From a checkpoint of a small transformer trained on Wikipedia.
Size: 11 layers, width 256, 2 heads of 128 (1 for keys and values), vocabulary 2048, 9.16M parameters.
MLP neurons of a small language model. Each row is named by its layer, matrix (down: output weights) and neuron, and shows model dimensions 16-111. Each number is 128 + 32 x the weight over its row's rms, rounded and kept within 0 to 255. A neuron's up and down rows have the sign that makes its largest values positive.
A block is one neuron, or neurons of one layer that tend to fire together. After each block is what it responds to, as a language model described it from the Wikipedia text at the highest values.

L2.down465 [142  77 121 102 155 116 153 152 148 124 128 160  76 156  73 157 106  83 155 118 135 145 128 115 127 119 115 135 129  69 135 120 164 100  87 110 140 111 150 131 105 136 110  89  92 137 173 178 110 214 116 107 140 123 121 172 145 157 147  96 164  74 106 112  94 132 117 159 103  41  96 150  84 124 106 197 151  95 137 192 100 137 127 162 200 124 144 107 122  87  91 132 124 164  80 163]
Description: Table header column separators

L6.down73 [119 147 108 139 107 197 127 111 142 138 106 183  85 131 101 150 183 112 158  63 164  82 112 118 142 125 147 154 105  95 181 124  41 150 122 154 177 101 125 139 160 182 137 111 140  97 121 149  98 127 134 119 172 123 141 100 125 155 106 133 142  73 176 132 150 139  80  97 146  51 130  58 126 126  97  99  75 118 160 170 188  48  81  89 103 150 150 132 141 108 171 102 100 174 108 115]
L6.down174 [ 90 116 148 142 105 162 149 106 123 127 132 127 126  98 138 131 128  60 110 150 113 146  78 113 121 137 163  87  72  83  88  82 141 166 106  73 118  78 144  69 130 152 124 144  72 128 131 110 161 163 173 175 153 120 138  80 140 137 144 109 102 149 136 137 133  67 102 160 114 174 107  64 142 140 132 154  78 138 123 107 123  84 109 137 142 146 131 137 107  70 126  85 146 145 162 112]
L6.down362 [108 105 161  90  90 105 149 128 184 145 144 168 195 119 147  90 117 163 139 133 149 122 115 127  95 100 120 152 104 148  88 123 121 137  84 155 118 183 119 130 142 157 111 131 141 160 117 123 130 195  87 110 178 127 105 147 171 110 174 144 116 132 152 129 135  62 155 113 145  74 133 109 114 102 111 187 135 144 131 112 178 184 141 145 134 121 112  48 175 134 132  97 104 148 161 142]
L6.down637 [ 98 113  95  67 146 195 163 147 110 126  88 114 129 142 110  98 165  73 144 116 159 159 130 126 116 102 146 134  90 111 115  59 104 198  85  62 138 137 133 125 177  94 104 156 127 131 134 188 168 167 184 173 123 120 133 117  89  89  94  72 119 164 103  97  96 119 122 125 114  56 101  96  70 157 148 102  88 156 123 101 155 122 125 134 167  92 149 184 125 124 160 169 126 138  79 126]
Description: Mid-word fragments

L6.down86 [ 95 168 165 161  81 104 118 113 105 134 131 118 111 100  85  70 133 117 160 119 149 170 120 122 120 131 105 109 123 144 186 169 155 137 136  58 136 128 115 130 123 141 129  77  94 125 140 195  98 106 128  96 120 171  96 122 111 142 138 178 113 165 141 152 157 109 104  99 125 146 122 186  91 176 224 130 135 150 128 118 165 115  32 110 155 140 137 101  67 137  78  53 112 155  83 146]
L6.down268 [154 162 145 132 137  99 164 158 150 141 124 125 108 142 168  66  86 128 176 162  86  55 131 150 109 114 118  33 139  96 108 128  74 151 136 127 125  96 131 133 166 126 164 136 172 189 163  91 106 140 108  86 143 170 177 156 162 143 139 133 120 116 111 108 134 120 145 148  91 173 117 137 107 195 146 209 177 162 132 152  83 105 144 177 196 119 136 141  73  73 150 168  85 169 103 115]
L6.down384 [ 89 104 107 168 178 113  92 147 111 115 191 132 181 167  67 151 123  73 165 141 154 118 115 117 172  35  88 141  44 126 160 176 106 169 125 123  88 126  97 116 119 144 161  87 117 158 134 155 188  99  99 153 176 141 187 106 143 137 101 187 155 115  98  55 126  36 133 111  91 134 137 142  97 140 148 114  53  60  87 179  80 108 102 117  95  85 121 149 158 106 120 119 173 185  84 135]
L6.down436 [117 111 178 156 128 130  59 157 110  70  91 135  54 120  92 141 105  58 125  93 106  68 140 118 105  89  77 101 112  79 131 100  99 120  63  93 127  69 174 130 159 167 137 172 160 173 155 131 141 131  77 128  95 144 161 111 130 110  92  84 124  96 110 143  84 157 125 133 148 122 104 182 134 148 177  92  73 100  80 139 119 125 140 102 118 144 209 221  92 140 127 195 105 148 160 169]
Description: Table pipes and mid-word pieces

L5.down59 [109 124 103  89 160 110 104 148  97 147 166 180 107 122 118 158 101 120 112 119 130 118 162 182 136 109 199 149 121 117 134 120 120 103  99 142 156 206 142 126  58 143 133 148 146 104 111 104 129 141 112 163 107 129 121 122 197 117 126 102 117 149  66  60 162 155 116 117  95 129 116 160 141 178 108 180 107 105 113  66 122 144 169 107 133 129 145 172 102 147 127 142 176 205 112 144]
L5.down170 [142 196 172 149 149 152 134  77  97 155 160 139 157 150 142 145 130 144 149 130 138  94 101 137 169  83 167 150 103 138 187 106  92 154 120 132 170  76 115 122 146 135 134 149 129 168 179 132 142 159 102 140 115 165 119 138 168  93 172 175 104 137  79 136  93 119 145 138 100 150  67  95 122 196 249  93 153 132 145 135  89  75 155  89  88 148 123 192 185  98  89  96 163 135 137  91]
L5.down330 [135 166 127 102 144  92  92 122 124 148 173 194 130  76 151  97 130 152 136 105  67 120  51 178 146 137 148  99  79 143 113  96 128 155 176 107 120 147  80  76 159  84 167 160  99 125  88 163  90 134 141 128 153 164 119 112  89 125 146 105 104 121  88 138 104 146 143 158 100 139  92 107 106  83 170 110 229 142 171 206 142 164 140 125 105 123  43 103 160 145 130 149 125 146  93 126]
L5.down543 [122 123 148  88 148 182 197 104 129  80  73 126 160 158 136 154 107 138 117 105 154 189 128 146 159 138 233 154 143 169  95  83  98 163 175  68 118 128 159 159 149 105 139  88 108 158 142 143  88 156 163 165  64  84 189 134 112  79 149  61 183 144 161 173 116 154  99 135 180 188 112 122 192 101  87  72 198 148 131  97 129 148 112 150  62 142  63 177 169 141 107 175 111 119 166 144]
Description: Table cell separators

L5.down187 [142 143 134 116 166 136 176 140  96 105  93 125  97  96  92  87 104 106 151 212 171 153 123 122 125 132  72 152 136  87 126 150 158  96  70 107 156  43 166 142 164 107 128  82 127 158 115 145 137 129  80  76 139 133 118 189  98  88 132 129 114 110 128 102 166 168 147 115 128 134 182 129  97 137  81 189 113 150 150 110 113 144 170 139 133 139  60 118 113 131 121 125 171 104 178 148]
L5.down331 [134  98 125 174  94 116 155 162 124  81 163 101  57 104 134 133 124 147 114 113 174 179 151 147  67  86 172  92  94 139 168  76  89 124 118 126 116 107 123  92 103  88 129 191 155 114 146  83 144 124 158 142 146 141 115 118 116  64 212  81 137  78 123 144 119 109 120 158 111 121  66  76 128 142 167 166  78 148 159 117 157  98 124 118  82 158 141 151 155  96 130 143 138 137 179 151]
L5.down644 [126 116 161 166 120  99 114 117 113  87 151 137 138 133 116  87 122 119 185 120 139 106 104  88 120 146 136 146 139 128  87 130  99 126 187 116 145 118 122 144 120 131 176 187 111 167 114 109 137 129 146 135 175 124 169 115 113 155 186 135 166 168 131  80 131 124  65  95  94 121 112  95 109 139 180 109 115 140  95 110  88 134 116 154 140  72 146  48 102 115 118 182 161 163  76 119]
L5.down671 [ 72 135 123 104 170 140 143 148 146 161 130 152 183 148  67  49 129 106  93 183 150 169 194 172 132 120  91 128 154 152 100 148 145 149 153 170 151 121 135 120 102  97 103 136 124 101 174 191 139  70 110 115 164 123 109 144 153 116 103 122 154 133 135 141 105 136  91 180 104 133 133 147 145 124 113  67 222 149 146 102  86 161 125 122 122 116 135  68 144 132  99 182 151 110  94 138]
Description: Mid-word fragments, especially "ch"

L6.down100 [102 120 153 173 150  99 154 123 112 121  65 160 163 127 201 127 168  82 107 123  90 162  73 120 125 132 137  93 158  97 145  86 173  87 104 119  97 119 106 100 109 119 141 148  76 175 112 110  74 137 138  79 120  64 111 104 150 125 111 113 100 149 140  94 150 178  85  83 165 150  97  71 121 130 165 133 163 136  71  61 119 145 149 163 117  85 160 112 188 131 184  78 125  99 219 109]
L6.down133 [138  48 123 113 112 119 176 129 185 169  63 159 153 123 137 136  85 142  86 124 119 155 117 111 172 113 101  90 196 105 115  85 154  91 152 144 136 101  88  59 110 111 123 161  63 153 150  78  46 123 183 149  76 142 144 116 129 165 148 162  73 156 104 118 125 140  80 116  96 128  57 158 130 143 143 130 204 135  97  53 103 126 163  81 165 158 104 129 142 163 130 138 143 125 147 107]
L6.down323 [146  95 168 143  85 172 107 164  85 143 132 102  84 145 178 101 141 169 156 101 173 140  94 151 160 120 165  91 149 167 110 173  80 136 132 185 128 133  54  87 117 104 105 102 100 102 138 135 127 126 163  83 143 189 198 112 126 138 110 141 119 182 164 159 140 108  82 104 157 130 161 113 144 123 164 122 136 202 141  80 112 169 125 122 122 155 139 124 120 125 123  96 139 208 100 204]
L6.down345 [160 141 131  99 188 167 137 129 178 171  87 115 178 192 128 130 154 126 122  91  86 170 158 137 104  98 174  71 163  38  99  77  78 129 128 168 122 159 112 159 104 123 159 124  99 150 152  81 148 132 151 107 120  88 138 122 114 155 104 167 124 170 113 114 110 126 132  96 187 138  76  47  70 178 172  83 167 152  81  62 190 147 155 187  89 114 174 146 132 101  83  94  81 148 103 150]
Description: Person-noun suffix endings

L6.down200 [136 139 132  93 115 103 125 170 158 124  84  96 144 129  68 103  91 142 119 131 161  89 115 182 140 154 102  92 101  81 117 110 113  75 181 133 180 113 173 143 195 129 174 143 161 135 111 113 141 145 158 176 120  88 121 110 134 153 144  90 116 149 115 199 120 109 127 177 111  87 120  98 118 124 104  95 223 112 185  95 143 129 137 159 135 135 102 117 180 138 120 137   5 171 123 130]
L6.down457 [ 61 178  89 129  74 139 151 146 159 136 122 178 148 113  92 156 151  68 126 136 119 147 104 144  94 134 120  77 125 159 108  99 120 148 149 150 218 100 112 138 146 112 117 115 147 125  96 165 106 204 151  65  70 151  64  62 147 135  63 151 102 132  55 139 117  88  69 113 100 107  66  82 128 119 153  91  84 180 153 103  86  74 110 107 141  88 145 159 130 155 116 150  53 145 119 138]
L6.down535 [ 74 130 104 122 103 131 162 104 122 121 170  53 162 161 103 167 132 100 148 118 158 160 129 106 130 128  82 147 123 114 123  64 181  64 128 118 107 123 183 192 144 185 175 164  76  89 168  88 113 201  64 143 122 106 148  72 146  97 166 185 102 191 177 164 109 121 140 115 160 139  73  92 171 122 135 113 162 105 139 136 119 154 105 108  95 145 117 116 134 178  82 187 125 158 187  88]
L6.down536 [139 202 125 136 162 129 180 161 119 169 143 134 145 184 187 209  83 121 147 142  84 160 111 183 182 139 192 187 118 156 114 135 130 136 148 115 121  96 113 110 118 119 122 181 127 132 198 166 131 107 135  47  68 161 105 117 195 159 157 146 127 197 136 114 107 158 149 135 138 156 129 142 111 132 107  95 174 150 146 158  99 157 147 128 125 171  93 153 126 180 129 177 154  96 103 188]
Description: Closing quotation marks

L2.down552 [ 71  99 181 126 140 170 142 165 120 142 135 129  85 104 106 136 188  65  86 135 122 123 170 116 120 172 156 148 175 139 150 163  87  95 127 201 138 135 139 113 186  57 164 150  97 118 115 148 132 185 157 112  85  95 184 145 116 122 127 121  83 140 137 220 143 110 111 144 127 107 173 107 123  85 133 141  72 150 169 202 118  85 126 115 173 154 132  51 113 166 103 121 126 139  74 109]
Description: Air subword and closing quotes

L5.down14 [103 132 132 142 140 123 145 127 126 154  71 164 101 133 176 100 108 172 134 147 134 126 145 126 108 146  92 145 179  82 127  81 140 135 145 114 150  77 153 186 185  79 175 124 184 189 149 183 102 147 132 163 162 114 146 123 182  64 120 106  76 167 105 157 138 154 127 123 121 136 107 148 163 116 126 127 208 160 124 170 110 160 103 102 106  71 135 124 147 140 100  98 121 124 107 132]
L5.down53 [157 159  78 103 142 125 124 158 180 127 140 173 167 181 166 101 162 140 175 152 111 146 127 142  65 151 160 165  88 145  74 128  87 143 152 108 131 128 135 173 136 153 136  72 157 149  80 133 187 156  85 111 164 154 150 145 141 139 150 105 118 111 111 164 115  71 188 101 122 118 126 153 105 154 112 144 149 153 118 140 133 131 110 127 124 116 153  99  92 125 148 182 150 165 157 142]
L5.down256 [178  98 151 141 113 133 146 113 175  95 122 126 167 183 126 194 199 110 129 119  88 161 121 150 151 183 101 164 102 140 114 131 113  67 108 148 104 126  61 185 122  96 105  72 121  79  91 121  87 131  88 135 104 112 123 141 139 136 149 110 127 110 101 143 121 135 113 106 148 161  94 111 126 138 146 124 157 102 140 130 122 180 117 112 117  95 127 124 101  87 103 135 130 113  74 156]
L5.down522 [159 123 129 118 165 134 105 156 129 123 112 159  92 144 161 133 167 116 171 132 169  65 138 167 136 119 177 124 121 123 146 138 246 104 113 117  94 118 155 146  97 146 125 127  86 157 149 158 111 145 152  82  70 152 132 115  96 180 162 152  85 173 150 132 151 123 195  95 138  82 118 147  91 160  71 147 202 148  42  94 169 132 126 145  63  71  80 141 216  65 133  95  96 126 142  87]
Description: Mid-word subword continuations

L2.down430 [ 63 110 160 123  58 111  94 145 101 145 163 112 148 176  94 143 134 137 111  83 111 100 176 141  78 148 204  84 106  95 171  98 102 140 143 124 101 127 121 114 111 116 153 154  79 130 164 117 105 146 106 147 159  88 122 150 144 107 118 174 131 160 136 146 168  71 113 113 133 155 138 113 114 104  47 129 172  91  95 141  95 216 181 128  76  89 132 108  95 130 148 136 155 107 156  85]
Description: Mid-word fragment continuations

L5.down84 [130 121  94 103 149 152 140 102  85 116 151 131 173 124 154  82  89 159 162 135 175 180 119 147  98 102 134 129  88 105  66  86 132 140 110  69 200 147 155 115 124 170 156 169 116 131 129  94 152 193 113  96  99 101 129 142  80  84 128 135 153 150  91 139 137 164 130 100 144 139 156 123 141 120 130 127 180 127 192 111 124 137 142 156  48 158 147  88 151 149 154 152 109 113 126  84]
L5.down107 [171 163 148 117 114 113 107 112  50  90 165 110 161  78 134 100 147 124 140 130 164 117 137  89 156 129 132 163 120 160 118 102 119  84 142 114 138 143 159 155 115  54 157  51 155  96  92 118  85 185 107 102 130  81 148 116 156 115 114 169 142 155 114  91  93  92  91 132 123 112 147 168 157 147  69  83 193 128 133 176  84 161  84 130  92 125 143 134 148 128 128 194  98 153 146 154]
L5.down234 [ 90 104 129  77 143  77 129  73 148  66 162 126  87 160  88 118 128 168 112 101 134 102  94  77 111 150 135 132 128 170 152 102 101 114  86 142 126 212 130 109  87 138 161 106 173 150 101 114 125  97 140 153 140 101 114 188  57 160 129 163 133 141 109 135 143  88 161 193 181  98 122 101 107 144 168 186 141 119 112 116 124 105  96 174  63 159 165 138 140 151 124 165 168 133 174 120]
L5.down578 [111 152 165 124  72 114 159  71 129 175 150 109 150 143 174 139  92  66 167 102 146  58 100 129 145 130 131 138 175 149 141  90  89 141 135 135 163 121 106 135 167 140 169 129 165 121 105 161 150 147 133 166 179 158 122 186 119 172 142 144 148 156 104 202 101 112 136 176 160 173  59 106 135  90 145 166 156 134 184 162  92 116 114  54 126 118  70 114 165 105 122 113 112 131  82 101]
Description: Mid-word subword fragments

L6.down307 [125 161  87  75 160 106 156 119  93 106 114 152 120 147 119 120 176 117 176 121 133 147 100 143 119 150 102 124 172 165 137 147 174 130 147 141 134 178 136 165 138 119 118 143  82 187 160 117 157  62 141 205 143 119 174 194 107 125 116  94 133 111 154 148 149 161 148 138 141 131 137  68 153 159 124 116 138 115 114  68 107 115 165  94 208 156 141  82 113 119 113 194 152 107 129 141]
L6.down385 [ 71 110 175 151 152  92 154 127 168 110 135 134 149  44 116 113 183 126 127 171  97 131 106 136 176 132 143 109 136  78 133 181 146  74 151  56 116 180 110 129 140 140 105 130 126 150  78 112 181  88 148 149 148 166 161 172 162 144 138  84 163 171 126 146 126 132 102 162 111  84 125 151 133 111 108 196 145 174 116  99 181 117 106 145  87 128  83 144  94 127 138  77 167 140  86 152]
L6.down485 [126 162  76 171 111 121 104 145 185 143  75 132 120 195 127 108 129  78 167 109  94 130 118 131 170 131 128 157  58  49 155  99 149 153  91 128 198 117 126 152 155 157 102 182 125 139  86 157  86  85 127  98 122 135  72 115 149  75 139 120 100 114 122  87 120 140 117 105 137 159 112 199 126 117 131 107 196 105 103 100 126 152 156 162 107 156 144  69 103 147 131 107 111 168  96 142]
L6.down548 [122 145 128  70 187 132 140 173 170 146 129 113 133  45 132 117 136 124 102 118 125 154 138 196 107 125  93 170 111 178  90 103  72 140 138  67 145 127 130 147 164 185 142 127  98  64 119 119 144 141 150 155 125 159 176 142  80  88 131 156 153 152 114  98 124 151 145 136 160 117 105  62 100 125  97 171 140 142 150 179 122  98 221 170 133 137 164 124 139 130 109  74 112  51 108 123]
Description: Quantifiers and word-start fragments

L6.down236 [ 91  91  68 175  98 143 106 143  85 111 138 110 103 145 106 150  96 182 124  90 138 155 117  89  92 119 133 175  81 127  99 111 124 113  90  43 139 136 157  95  77 200 110  78 142 146 124 212  54 119 161  80 122 127 153 168 146 145 130 123 142 100 133 171 140 119 134 158 138 123 128 151 144 105 116  97  83 137 133 116 135  89  95 137 108  84 131 109  93 105  93 181 111  98  59 153]
L6.down426 [106 121 137 118 179 134 105 141 189 130 135  85 126 108 169  93 201 125 140 125 215  79 136 178 146  76 124 164 169 187 144 101 157 145 145 173 126 128 122 116 106 106 196 140 172 162 176  64 163 132 144 165 125 149 124 154  89 134 167 167 106 132 121 142 167  94 113 143 140  73 153 131 151 159 111 130 125 117 156 117 166  74 155 164 145 132 105 102 106 157  81  92  76  69 141 100]
L6.down482 [133 106 139 124  76 134 157 147  77 102 145 111 111  81  60  78 135 156  66 121  92 125 122  91 115  75 108  87  81  76 174  76 154 101  71 133 170 107 122 110  68 128  80  79 115 115 111 189 151  84 170 139 116 109 130  73  88 126 177 214  89 120 175 104 104 163 100 119 102 123 127 119 140 175  96  84  58 127 159 107 147  89 119 150  48 111 112 120 155  98  95 111 113 126 130  98]
L6.down622 [142  92 118 111  81  91 121 156 129 146 188 111  74 128 149 122 121 126 104  83 179 103 133 130 103  75 125 128 187 113 163  72 179 186 156 138 180 152  51 103 124 157 114 144  98 156 136 171 108 155 108 196 192 128 152  89 140 118 143 173 133 133 121 113 128  98  90 107  68 139 183 144 127 135 124 122 118 162 159 144  98  81 126 135 121 169 138 161 121 140 123 137 157  72 159 139]
Description: Mid-word fragments and possessive apostrophe

L2.down210 [124 144 157 112 160 177 118 110  78 113 183 143 122  89 116 137 164 169  36  92 118 173 131 196 111 142 121 119 117 153 125  58 106 146 133 136  86 146 157 127 128 137  75 136 140 165  99 144 126 204 126 119 160 134 170  99  51 181 128 137 106 162 117 121 195 213  99 110 146 110 175  93  81 142 147  68  97  78 129 142 124  96 121 119 190  73 110  89 102 159  76 155 100 187 106 168]
Description: Mid-word "t" continuation pieces

L2.down593 [ 68 108  85 154 166 155 131 136 184 132 108 151 129 169 121 110 112 131 136 147 131 137 176 121 146 136 106 132 108 143 108 153 117 115  75 131 154 177 172  74 141 106 112 134 105 172 111 146 173 101 113  96 162  74 126 124 154 106 177 149 110 155 121 145  88 146 138  98 108 187  55  77 147 139 127  74 112 121 121 125 146 159 183  73 141 164 125 146 111 144 119 108  91 143 163 119]
Description: Mid-word syllable fragments

L2.down459 [204 114 148 104 181 179 195  77  92  95  95 141 128 135  85 119 118 106 187 138 157  83 178 133 137  85 118 129 181 120 121  85 163 103 122  94 107 123  79 143 120 135 140  98 132 132 209  89 151 129 159  83 129 168  99 166  99  95 155 125 118 170 104 173 148 103 110 144 181 110 169 193 201  93 129 157 131  56  82 120 102 108 121 153 120  71 123 152 144  94 100 139 102 156 131  94]
Description: Critic / evaluation words

L2.down390 [121 103 229 146 119 145  98 109 110 139 113  59  90 150 108 160 104 109 126  79 116 134 132  90 113 221 145 128 130 131 139 159 153 121 122 141 178 101 128 133  90 178  98 210  47  86 145 105 159 110  82 196 124 126 149 112 150 154 157 149  82  99 145 157 171  94 149 103 148 143 109 160 104 109 156  87 147 139 141  76 100  47  76 200 169 162  96  98 146 107 153 172 153 116 108 141]
Description: Unfinished word stems

L5.down268 [ 96 121 113 133 197 119 168  78 155 196 113 171 132 119 105 120  77 185  64 184 151  96 127  86 103 188 151 108 182  79 173 141 157 126 174 119 121 103 146 102 182 168 138 142  97 173 151 135  75  96 121  97  97 142 157 179 156 127 127 117 149  66 123  75 188 119 120 102 137 109  71  88 196 140 158 124 138 131 122 127 100 150 132 149 138 168 145 111  94 120 138  81 179 118  99 135]
L5.down447 [161  95 160 107 151 150 103  94  90 126 153 117  70 172 150 128 124 131 100 131 115 129 109 102  85  78  78 120 118 104 111 164 108 170 136 161 100  81 123 140 132 174 161 210 127 111 177 188  99  98 150 150 153  94 124 141  90 104 154  76  88 139 120 138 129 118 154 166 110 130 133 160 145 138 104 165 146 146  88 107 157 114 142 150 123 129 151 129  79 120 174 147  93 131 116 150]
L5.down535 [140 103 154 153  98 132 159  77  85 113  97 106 128  91 163 140 114 144 130 156  99 131 133 146  69 135 120 104 171 125 104 109 192  59 133 140 123  86 103 123 102 154 141 123 101 132 134 113 106 117 150 194 124 166 112  34 125 100 152 113  91 130 188 106  97 158 138 146 149 158 115  74 176 150  73  90 168  88 109  74  83 122 165  97 114 141 105 138 184 106 193  97 142  73  96 151]
L5.down591 [ 68  74 116 132  96  87 172 126 123 204 135 166 120 114 127  97 160 141  67 169 115 146  66 138 105  89 135 153 227 119  55  87 144 138 163 133 114  98  91 105 107 122 148 110  80 120 120 142  58 130 123 107 152 143 133 113 103 111 139 119  64 120 191  75 121 118 121 121 138 183 128 135 127 128  92 187 111 200 154 120 139 202 122 172  97 132 181 121 163 108 172 147 136 117 116 174]
Description: Word-completing suffix pieces

L5.down265 [ 83 172 105 175 124  55 127  92 134 165 102 106 198 157 151 103 167 128 134 185 105 129 132  99 141 170 124 106 132 130 161 109 154 154 118 123  70  98  75 165 141 111 129 158 114 135 155 123 105 107 153 159 179 149 105 139 121 149 110  83 122 193 138 135 148  86 105 115 181 125 120 151 108 150 137 149 183  97 134  92 157 141  85 135 161 110  75 177 120 126 204 168 153 136 129 133]
L5.down318 [ 99 162  82 102 101 191 150 148 105 155 154 175 175  96 151 146 122 173 121  89  92 184 155 146 180 127 122  80 166  81 128 139 173 217 130 130  98 135 154  93 165  86 140 112 132 183 113 166  87  81 167  89 133  72 131 158  80 170 137 155 159  88 143 139 164  60 146 112 120 131 217 159 157 113 168 107 129 104 138 153 122 159 106 114 124 101  94 147 160  93  96  93 142 162 143 141]
L5.down497 [117  74  95 115 107  93 132 161 144 102 129 106 120  80  81 145  97 140 114  83 112 168  18 112 141 187 118  99 154 156 106 120  60 112 141 180  89 110 186 139 122 137 108 166  74 122 128 113 132  75 130 166 115 112  80 137 135 113 102 157 139 123 176 100  79 199 127  71 120 119 123 183  77 119  93 161 133 166 141  55 220 154 126 155 100 130 147  81 113  67 127 176  86 128 120 137]
L5.down652 [105 135 142 113 162 148 154 108 133 103  59 119 144 164 131 127 159 152 101  91 129 153 115 141 183 185 123 149 175 155 152 124  47  77 133 112  99 117 157  68 143 151 119 117 136 134 151 176  76 154  79 144 106 118 125 135 103 178 151 101 121 102 122 145 125 107  96 118 103 116 113 124 148 147 148 141 158  81 125 176 114 163 103 123 109 119 111 121 139 114 122 110 111  98 172 135]
Description: Mid-word "id" fragment

L5.down123 [115 135 158 101 119 101 115 115 147 123  99 106 102 139 149 172 151  59  94 123 148 176 180 179 134  82 108 135 129 139 129 134 188 166 139 135 152 145 118  63 113 117 193 135 109 107 141 104 162  95  97 129 123 174 105 147 149 178  99 141 172  99 147 156  94 129 119  88  69 111 145  75 115  88 154  98 111 119  62 132 115 134 185  47 127 107 127 151 120  89 141 115 156 147 126  79]
L5.down357 [159 177 150 136 111 118 169 118 155 197 102 119  33 129 112 126 163 120 167 111  91 110 125 163 187 101  82 118 110 152 108 109 144 135  59 103 154 142 121 101  90 169 134  96 130 165  51 171 165  98 178 133 141 171 162 106  92  71 126  58 137 159 147 107 150 149 106 142 163  94  84 122 137  98 200 159 135 127 126 128 105 158 135 130 131 132 138 120 147 140 162  94  55 125  74 144]
L5.down450 [165 103 137 153 109 100 191 128  94 139 174 123 138  91 127 173 117 121  94 145 117 184 103 131 114 181 143  58  83 156 133 123 147 143 160 156 146 107 125 117 106 166  77 131 118 143 141 117  76 119 131 126  94 103 226 147  85  69 140 204  70 141 129 156  94  60 152  73 110 152 155  92 148 131 147  96 184  82 176 143  67  84 142  74 113  49 195 129 108 148 141 150 128 129  92 114]
L5.down582 [132 118 161 165 116 136  97 119 122 168 148 119 118 131 117 176 135 121  98 107 104 109 142 130  62  88 114  97 194  75  64 112 193 114  95  93 104  84 115  85 128 104 114 119  96 162 110 123 125 108 133 193 164 155 164 143 113  85 173 109 144 177 158 150 102 124 110 113  88 118 134 154 145 170 143 103 109  89  75 179 149 113 102 108 110  75 154  85 120 149 147 130 154 110 176 122]
Description: Word-final completing pieces